From a checkpoint of a small transformer trained on Wikipedia.
Size: 8 layers, width 512, 4 heads of 64, MLP 2048 ReLU, vocabulary 16384.
Training: a variant of Muon for these matrices, 324M tokens, 4938 steps.
MLP neurons of a small language model. Each row is named by its layer, matrix (up: input weights) and neuron, and shows model dimensions 272-335. Each number is 128 + 24 x the weight over its row's rms, rounded and kept within 0 to 255.
After each neuron's rows, "fires on" lists the tokens most often at its 100 highest values on Wikipedia text that the model never trained on.

L2.up648 [108 160 129 151 107 121 149 128  90 105 124 135 137 108  91 143 136 127 115 152 141 141 130 135 123 132 121 122 128 150 124 113 135  98 147 112 165 135 172 152 177 158 107 129 138 100 138 126 136 124 123 135 156  96 146 122 105 130  94 182 128  98 144 113]
fires on: " of", "-L", "l", "em", "-l", " (L"

L2.up1232 [123  99 159 114 123 137 115  99 145 144 123 112 140 145 126  93 129 146 106 122 105 143 108 128 138  98 104  88 153 130 167 139 142 107 159 106 141 117 122 146 149 131 103 166 102 154 133 161 144 105  98 142 154 113 137 130 114 115 134 131 137 146 120  86]
fires on: " ", "D", " Party", "A", "int"

L2.up883 [106 151 120 144 153 141 145 109  93 123 172  88  78 101 124 130 135 141 114 156 137 148 147 167 159 125 130 157 116 158 106  98  98 147 146 143 120 145 157 103 134 121  94 132 127 122 123 143 113 132 122 127 148 171 164  80 108 113 151 128  99  94 150 105]
fires on: " ===", "on", " age", "ll", " floor"

L2.up398 [169 107 135  81 137 124 104 123 129 131 102 122  87 169 150 137  98 114 149 138 153 116 123 109 117 110 125 129 164 115 160  89 131  83 118 149 128 161 144 142 106  83 145 122  88 127 119 122 162 139 160 147 139 131 129 117 131 165 128 125  92 142 117 144]
fires on: " a", "A", " A", "I", "'", " to"

L2.up589 [138 153 111 168  70 111 159 127 139 105 130 140 101 123 129 142 101 162 108 137 105  79 104 160 122 159 174 112 105 151 133 116 113 107 117 118  87 147 125 127  94 139 170 155 131 107 137 150  88  88 165 112 139  97  99 117 131 181 151 154 136  99 131 151]
fires on: "6", "th", "5", "4", "lack"

L2.up373 [144 146 108 148 155 104 163 104 117 161 133 134 131 156 176 143 147 163 109 123 130 128  84 102 127 139 150 124 181  95  88 134 120  92 117 121 101  86 133 128 121 131 132  89 118 101 141 112 155 110 113 110 142 105 136 152 150 174  89 135 121 135 145 141]
fires on: "/", "3", "4", "5", " NBA"

L2.up374 [126 145 123 104 170 140 155 111 133 115 132  82 190 107 110 153 113 142 145 144  93 141 136 139 122 141 167 125 171 135 117 126  97 146 123 128 174 114 145 126 135  68 108  88 131 166 108 113 123 114 126 130  78 136  99 148 147 130 130 136 119 137 151 151]
fires on: "an", "ody", "io", "ovan"

L2.up1468 [ 84 182 123 116 147 156 103 120 132 138 167 161 183 128 130 130 120 164 150 117 183 143 112 117 127  88 134 102 144 132 111 135 131 144 142 174 144 119  74 111  93 178 128  85 131  98 113 124 133 109 126 110 138  47 120 158  96 132  95 106 121 148 141  97]
fires on: " h", " a", " gu", "i", " ref", " cont"

L2.up1676 [104 153 160 132 130 125 107 148 133  79 146 168  86  94 169 100 142  75 143 164 108 122 119 135 190 135  91 130 109 110 158 108 140 117 151 101 148 119 157 148 134 125 148 148 175 127  92 138 120 148 129 176 117 136 139  89 117 148 180 133 115 127 124 132]
fires on: " not", " also", " never", "h", "ü"

L2.up1739 [106 130 161 114 140 132 111 104 122 136 123 134 153 170 147 140 111 146 170 146 116 140 155 146 118 113 145 156 145 102 121 131 100 106 124 141 188 107 144  92 179  95 122  97 100 101 111 161 144 144 171 118 127 147 155 108 114 113 105 166 150 170  93 149]
fires on: "ad", "z", "az", "ig", "il", "ob"

L2.up1742 [149 185  87 100  84 129 121 145 119 137 128 110 156 101 134 151 131 137 144 148 114 138 133 126  90 123 127  97 130 129 130 123 141 172 137  92 148 151 104  93  97 141 104 136 120 137 128  82 127 133 132 148 100 147  94 137 152 122 109 134 116 141 122 130]
fires on: "E", "P", "F", "M", "aster", "oul"

L2.up1170 [139 119 131 134 155 112 145  94  93 130  99 127 155 127 109 126 102 154 118 138 102 104  87 154 121 129 112 144 116  98 122 121 170 122  95 143 141 141  62 130 127 101 205 144  90 114  94 161 125 125 115 113 147 149 102 147 145 147 127  91 147 151 113 148]
fires on: "if", "ap", " t", "ang", "ab", "ip"

L2.up1803 [138 163  91 122 104  97  97 140 109 114 110 160 111 152 116 134 148 154  89 103 135 115 110 116 100 146 116 115 151 127 130 117 154 105 162 101 120 141 111 157 160 193 128 153 147 148 178  89 128 149 124 124  90 151 117 142 125 125 154 115 130 101 151 124]
fires on: "'", "'s", " career", "’s", "ly", " father"

L2.up870 [128 148 154 123  87 153 117 104 126 149 138  92 135 115 165 153 159  96 110 120 127 132 141 147 135 115 124  77 139 118 135 102 140  97 158 129  89 112 111 144 124 118 165 109 129 111 146 134 121 129 115 141 108 136  88 121 138 177 135  63  93 148 126 144]
fires on: " l", " m", " author", " public", " president"

L2.up1571 [141 156 139  94 105  98 117  77 120 172 118  98 152 121 115 132 150 111 113 115 104 133 106 149 177 144 156 119  99 136 158 103  95 102 136 111 127 107 153 157 134 122  92 126 137 121 112 162 124 119 141 120 137  88 137 111 130 113 138 137 108 124 110 142]
fires on: " United", " of", " Philippines", " Vermont", " California"